config = dict(
    d_model=384,
    activation='tanh_gelu',
    norm_place='pre',
    norm_eps=1e-06,
    qk_norm=False,
    warmup_steps=484,
    seq_len=1024,
    doc_mask=True,
    train_tokens=585400000,
)
MLP neurons of a small language model. Each row is named by its layer, matrix (up: input weights) and neuron, and shows model dimensions 32-127. Each number is 128 + 32 x the weight over its row's rms, rounded and kept within 0 to 255.
After each neuron's rows, "fires on" lists the tokens most often at its 100 highest values on Wikipedia text that the model never trained on.

L2.up926 [119 151  74 111  98 129 125  96 141 104 146 157  80 133 113 110  91  69  75 141  96  91 130  85 121 119  83 137 136 109 155 135  92 127 107 151 114  68 168 120 146 140 110 142 201 148 155 122 206 139 130 141 117 107 140 148 124 109 107  67 117 186 100 165 138 166 105 116 112 125 123 108 136 114 150 158 135 134  50 125  96 179 108 156 128 125 129 183 124 127 104 141 101 107 141 168]
fires on: " district", " area", " to", "way", " District", " club"

L11.up1313 [115  95  71 137 128  73 136 129 137 151  95  79 156 108 131 146  90 111 121 111 118 108 146  89 122  71 153 122 117  88 163 144 155 112 134 159 167 184 166  32 133 125 119  73 180 109 138 116 160  93 143 139 124 128 132 111  83  75 155 154 124 162 131 144 103  88 136  76 234 156 159 116 112 160 136 121 155 152 126 127 101 123 106  91 117  48 110 159 205  73  75 106  96 136  88 138]
fires on: "er", " player"

L11.up125 [176  86 122 125 124 132  79 148 176 127 129 111 142 103 149 112 119 100 126 112 105  88 168 117 205 118  80 136 118 135 136 112 139 140 168 107 166 162 101  97 127 118 101 129 149 122 157 159 167 106 195 117  76 121 160 173 120 141 112 111  63  95 110 162 113 151 157  88 136 203 167 165 146  97 103 101 113 166 153 148  64  86 133 153 127 129 162 183 154 110 174 109 169 105 175 177]
fires on: " m", "ov", " degree", " died", " his"

L2.up1262 [117 176 100 145 117 146 117  69 138 107 135 131 133  83 163  47  91 102 119 145 112 137 129 117 128 146  82 136 158 118 193 194 111 153  94 136 133 148 171  59 121 101 127 163 232 158 103 121 160  85 101 112 115 161 115 166 133  55 154  93 125 135 167 144 114  97 152  95 206 163 155 139  82 107 162 145 106 150  76 101  78  72 151 146 118 132 143 150 129 137  10 148 123 136 154 124]
fires on: "-", "-1", " player", "\""

L12.up1496 [116 147 129 118 105 123 108 188 188 172 108  91 142 139 157 104 114 103 134 153  75 122 193 172 165 118 174  97  57 122 115 116 138 164 150 103 134 139 136 105 154 105 150 140 150 127 114 150 170 112  95  70 145 138 129 136  89  68 106 115 129 115 149 166 141 150 171  85 115 109  76 203 127  81  71 106 122 165 161  62 132 133 134 101 153 163 128 143 107  93 129 144 133 132 138 137]
fires on: "\n", "ov", "v"

L12.up1533 [150 118 118 172 133  74 116 148 148  87 101  78 103  95 131 131  93 115 123 112 124 161 114 120 169  54 152 148 160 122 126 130 129 136 184 156 142 113 180 126 129  97 156 160 110 124 120 127 142 101 154 120  51 104  85 128 116 123 189  70  85 135 142 124 140 155 115  93 110 203  97 151 127 172 107 134 124  99 102 156 125  63 121 155 111 136 118 154 171 126 147 118 135 166 178 170]
fires on: " m", " Qu", "h", "u", "O", "ch"

L2.up471 [117 109 101 153 109 192 161 216 142 119 143 122 140 204 180  95  89 161  96 151 171 100  99  93 169  87  88 187 113 119 121 148  99 190 160 107 127 116 162 120 159 116 112 125  77  52 137 203 111 156 146 115 146  98  99 126 123 165 145 138 112 156 128 109 146 167 126 147 142 106 201 106 119  66 119 169 111 133 131 154 141 170 194 138 138 101 133 169 112 171 116 148 123 149 140 152]
fires on: "us", "ite", " government", " proper", " rul", " existing"

L11.up96 [149 170 122 102 166 179  79 157  88 158 175 135 103  92 137 107 139 105 139  92  61 161 154 139 135 167 141 112  85 150 180 117  92  97 119 160 116 117  45  56 150 101 196  63 188  64 143 178 186 119 158  84 107  90 142 142 120 114 128 157 134  99 135 123 100 144 138  88 158 103 162 109  97 163 106  76 111 145 115 137 114 130  89 103 161 100 133 151  98 129 117 147 110 126 118 153]
fires on: "|", ".", " |", "s.", "-", "ers."

L2.up338 [136 155  70 127 160 116 147  90 147 102 145 152  88 113 101 157  86  72 111 122  77 122 166 151 158 168 150 146 152 120 126 110  81 102 168 105 127 130 179 124 132 125 161 159 127  85 170 143 159 180 126 123 105 177 105 107 123  63 151 178 118 160 121 149  62 157 158 106 185 173 147  85 164  72 137 116 120  87 137 129  76 114  95 143 152 117 151 122 147 141  94  39 133 173 133 115]
fires on: " |", ";", "19", "-0", " 8;"

L3.up81 [ 93 142 114 133 119 100  74 142 127 123 161 102 102 113 138 104 149 127 116  53  96 103 125 105 145 201 125 113  93 136 112 123 142 119 114 177 142 137 151 133 138 156 129  98 169 155 149 160 167 118 181 129 120  97 187 190 139 149 114 150  86 157 131 170 107 120 183 121 130 142 132  81 132 135 112 104 131 146 138  62 137 122 169 116 171 146 116 144 142 140 147 155 127  70 111 152]
fires on: " |", ";", " from"

L3.up1262 [ 73 178 153 117 106 134 108 127 116 114 144 100 123  94 140 101  97 179 136  56  93 104 146 131 117 177 109  38  84 152 132 118 130 133 104 210 132 164 160 138 156 131  97 124 165 132 126 177 188 119 191 103  95  78 192 183  52  97 115 102 123 146 131 172 166 115 161  50 174  99 163 119 116 129 125 142 154 149 119 148 179 140 118 140 162 133  74 150 131 146 105 173 118 114  89 142]
fires on: " |"

L11.up1093 [116 113 179 101  97 136  92 130 102  91  86 124 125 130 123  72 102 186 136 106  67 104 151  71 118 113  99 109 141 102 142 125 167 103 128 126  83 107 117 161 128 110 150 117 145 125 122 196 175 155 146 136  98  66 162 159 118 147 138  78 135 111 124 145 177 157 161 103  93  90 141 115 169 104 105 122 123 198  76 131 160 220 119 179 142 146 131 194 150 168 108 169 113  79 100 161]
fires on: " to", ")"

L11.up811 [192 191 104 125 107 105 119 147 111 130  85 144 139 153 101 163 155 158 112 138 144  92 160 128 132 161 112 148  71  99 119 157 161 138  59  96 141 163 137 114 122 140 149 146 139 152 113 126 146 102 142  84  93  97 135 121 106 132 136 131  98  89 118 157 114  51 122 110 150 147 137 146  90  59 147 185 119 129  56  91 109  98 163 153 120 147  86 155 110 146  29 144 149  51 112 163]
fires on: "it", " with", "ut", "b", "ob", "is"

L11.up1484 [177 168  44 131 125 130 156 120 206  93 103 108 136 114 151 154 170 148  78 125 107 120 134 146 102  95 126  78  89  93 168 147 130 172  57 115 119 160 113 137 145  99 107 149 166 146 119 142 163 125 160 140 143 165 179 160  61  97  71  96  94 116 111 140 115 200 197  90  87 148 116 109 148 110  70 126 103  97  69 170 145 174 161 132 159 134 155 155  94 137  60 123 137 135 108 105]
fires on: "iv", " museum", "ov", "unn", "O", "M"

L3.up970 [118 141 169 137  92 124 105 121 129 127 120 106  89  82 177 127 100 110  96  66 110 118 154 124 146 170 108 115 101 156 169 150 104 108  81 203 188 152 202 169 168 127  99 124 147 138 103 173 163 143 145 103 103  75 149 162  80 102 113  78 101 187  54 173  90 140 188  68 136 163 118 113 150 127 126 130 108 172  66  97 135 121 101  75 165 134 107 145 130 148 143 178 123 133 172 167]
fires on: " |", ")", " there"

L12.up870 [134 178 131 141 102 119 150 125 137 212 102  84 102 144 130 137 127 146 109  98 119 158 158  96 159  96 125 165  82 128  98 118 127 155  96 114 191 163 108 148 154 139 168 134 153 215 190 161 148  77  89  85 132 137 112 100 143 102 124  76 120 132 120 102 130 157 173 118 134 120 137 165 143  80 136  68 156 118 133 157 185 111 172 138 169 126  97  87 169 148 131 114 118 146 113 139]
fires on: "\n", " In", " is", ":", "In"

L3.up1283 [134 101  95 135 126 103  99  93 163  60 134  55  37 126 191  98 173 115 114 105 106 123 101 151 156 169  88 145 128 135 136 145  40 150 115 191 144 160 121 113  85 169 129  80 151 130 123 146 144 133 151 100 132 121 114 145 187  77 127 166 132 174 132 187 110 158 139  85 123 205 121  46 151 102  90  75 176 105 144 122 170 119 138 159 131 125 113 142 158 139 133 116 122 137 135 126]
fires on: " |", "\n", " =", "|"

L3.up571 [146  86 148 138  92 121  80 154 159 101 131 155 104 150 155 148 152 122 131  98 122 132 179  80 190 133 127 117 194 128 150 130  83 113 143 145 150 168 163 127  72 107 135 173 143 163 151 173  93 109 126 100 123 165 129 119 116 132 167 105 127 169 128 220 107  96 144 105 144 220 138 118 129 112 169  74 138 117 107 134 109 158 154 109 106 135 120 145 109 126 142  88 142 134 130  91]
fires on: "\n", " the", " |", "-"

L3.up207 [114 182 129 120 126 154 110 141 125  86 105  74  99  92 141  83 161 126 109  68  96  98  96 145 112 162  99  26 101 122 155  96 128 165  91 180 143  86 200 163 159 146 108 151 170 138 115 126 203 121 153 131  92  60 145 138  73  98 119 119 104 133  87 151 161  98 156  40 136 102 128  60 148 146  94 121 130 126  70 126 210 141  96 135 165 132  90 148 144 155 151 145 144  87 104 117]
fires on: " |", ")", " =", "°E", "}", "land"

L3.up168 [121 130 130 133 141 124 114  87 158 130  92 134 134 144 150 152 181 151 117 148 152 139 160  89 152 106  93 116 168 115 123 164  56 123 147 117 155  96 135 174 116 219 156 111 137 127 130 146 141  84 147 128  95 109  86 125 145 168 134 128 121 207  73 234 148 138 156  67  94 251  78  79 158 102 140 153 135 107 143 148 121 140 183 111 147 150 110 116 129 127 122 122 130 109 187 136]
fires on: "\n"

L11.up1188 [137 160  99 171 150 154 178 119  92  78 155 109 207 152 128 163 128 124 178 112 136  96 107  97 160 125 110  83 106 118  90 146 116 177 149 109 205 120  90 102 100 113 121 167 149 134  99  78 121  44 116 140 133 146 159 124 145 104 127 134  60  68 139 159 129 171 111 151 142 136 173  98 106 115 126 106 145 144  54 119 193 132 126 147 147 125  99 169 131 111  67 122 102  96 102 185]
fires on: "ot", "aw", "it", "as", "is", "inc"

L12.up989 [145 116 109 100 126 196  81 120 151 112 129  80  55 174 121 115  75 104 111 113 105 100 133  96 143 160  80  81  81 168 146  92 135 114 119 142 112 127  67 140 114 100 129 164 163 119 148 116 147 145 128 121 135 139 179 134 107 115 104  92 117 155 150 145 144 156 132 139 155 142 111  71 140 108 118 153 113 177  74  90 154 160 130 162 185 171  62 160 136 174 141 137 167 123 149 189]
fires on: " m", " |", " ra", " Sw", " to", " c"

L3.up133 [ 98 133 138 126  73 106  94 127 128  90 139 157 114 118 166  90 124 148 122  83 126 125 135 111 115 227 122  56 105 160 176 121  75 127 110 155 135 128 203 175 122 156 117 110 208  91 158 194 158 102 173 125  83  59 149 155  83  95 140 113  99 215 144 186 129 104 157  51 132 216 132  91 142  86 144 130 142 163 113 133 181 143 178 124  94 129  59 145 106 146 110 152 137 114 124 143]
fires on: " |", ")"

L2.up517 [102 150 168 134 102  91 117 146 106  87 161  47 114 142 119 156  89  65  97  98 102 128 132 100 173 159 113  85 149 113 135  85  86 135 111 182 152 104 169 144 151 134 132 148 133 162 162 177 192 116 141  89 149 102 113 113 111 102  80 141 122 153 131 155  53 131 106 104 116 105  64  68 190 102 110 128 145 110 131 147  94 121 101 151 123 131 146 123 140 116 177  91 132 141 115 146]
fires on: ";", "\n", " |", "\n "

L11.up383 [ 81 140 115 140 117  49  95 170 144 147  98  70 101  59 140 103 163 111 144 111 101 129 101 131 183 110 114 174 102 183 119  89  56 150 177 126 155 103 120  96 133  86 105 160  77 155 109 138 119 141 145 104  71 160 128 110  71 141 117  99 104 133 129 175 132 127  97  72 167 148  66 157 118 121  63 119 143 134 100  90 142 105 107 109 143 107 137 134 150 161 129  85 168 126 116 118]
fires on: "ar", "u", "r", "in", " Qu"

L11.up1080 [157 118  77 119  94 146 102  90 142 141 140 113  63 112 153  99  69 131 140  92  23 147 111 140 154 182  92 110 151 102  54  92 175 116 135 121  98 115 135  91 220 107 137  80 171  72 154 128 177  58 169 113 161  70 165  93 119 122  98 134 113 133 104 174 121 116 155 103 168 104 185  99 126 120 117  90 177 173 120  70 114  99 108 137 135  44 142 110 166 128 113 125 132 144  73 111]
fires on: "-", " |", " –", "s:", "===", "al"

L3.up331 [112 116 175 115  90  79  99 129 141 117 161 134  96 136 152 112 127  78 140  37 179 115 154 135 137 132 118  83 107 136 180  99  67 111  98 187 152 145 173 147 142 111 134 143 182 108 137 199 154  60 190  99 106  79 153 131  10 180 112  95 127 154  68 176 109 109 149  90 146  78 134 136 146 116 113 120 136 151 110 128 116 130  84 132  94 141  92 144 119 149 143 199 117 132  99 146]
fires on: " |"

L3.up620 [179 130  83 111 156 185 104 123 140 104 154  91  75  92 194 119  93 154  92 109 117 106 148 128 125 152 111 114 213 138 139 129 135 155 131 208 119 172 126 103 163  67 110  93 207  68 104 117 156  81 140  99 151 174 166 120 120  96 112  99 110 118 189 129 120  80 123 116 139 182 127 146 111  92 203  87 149 126 132 122 175 129 194 151 189  46 145 132 117 164  30 145 116 136  94 115]
fires on: ":", "s:", " –", "er,", " −"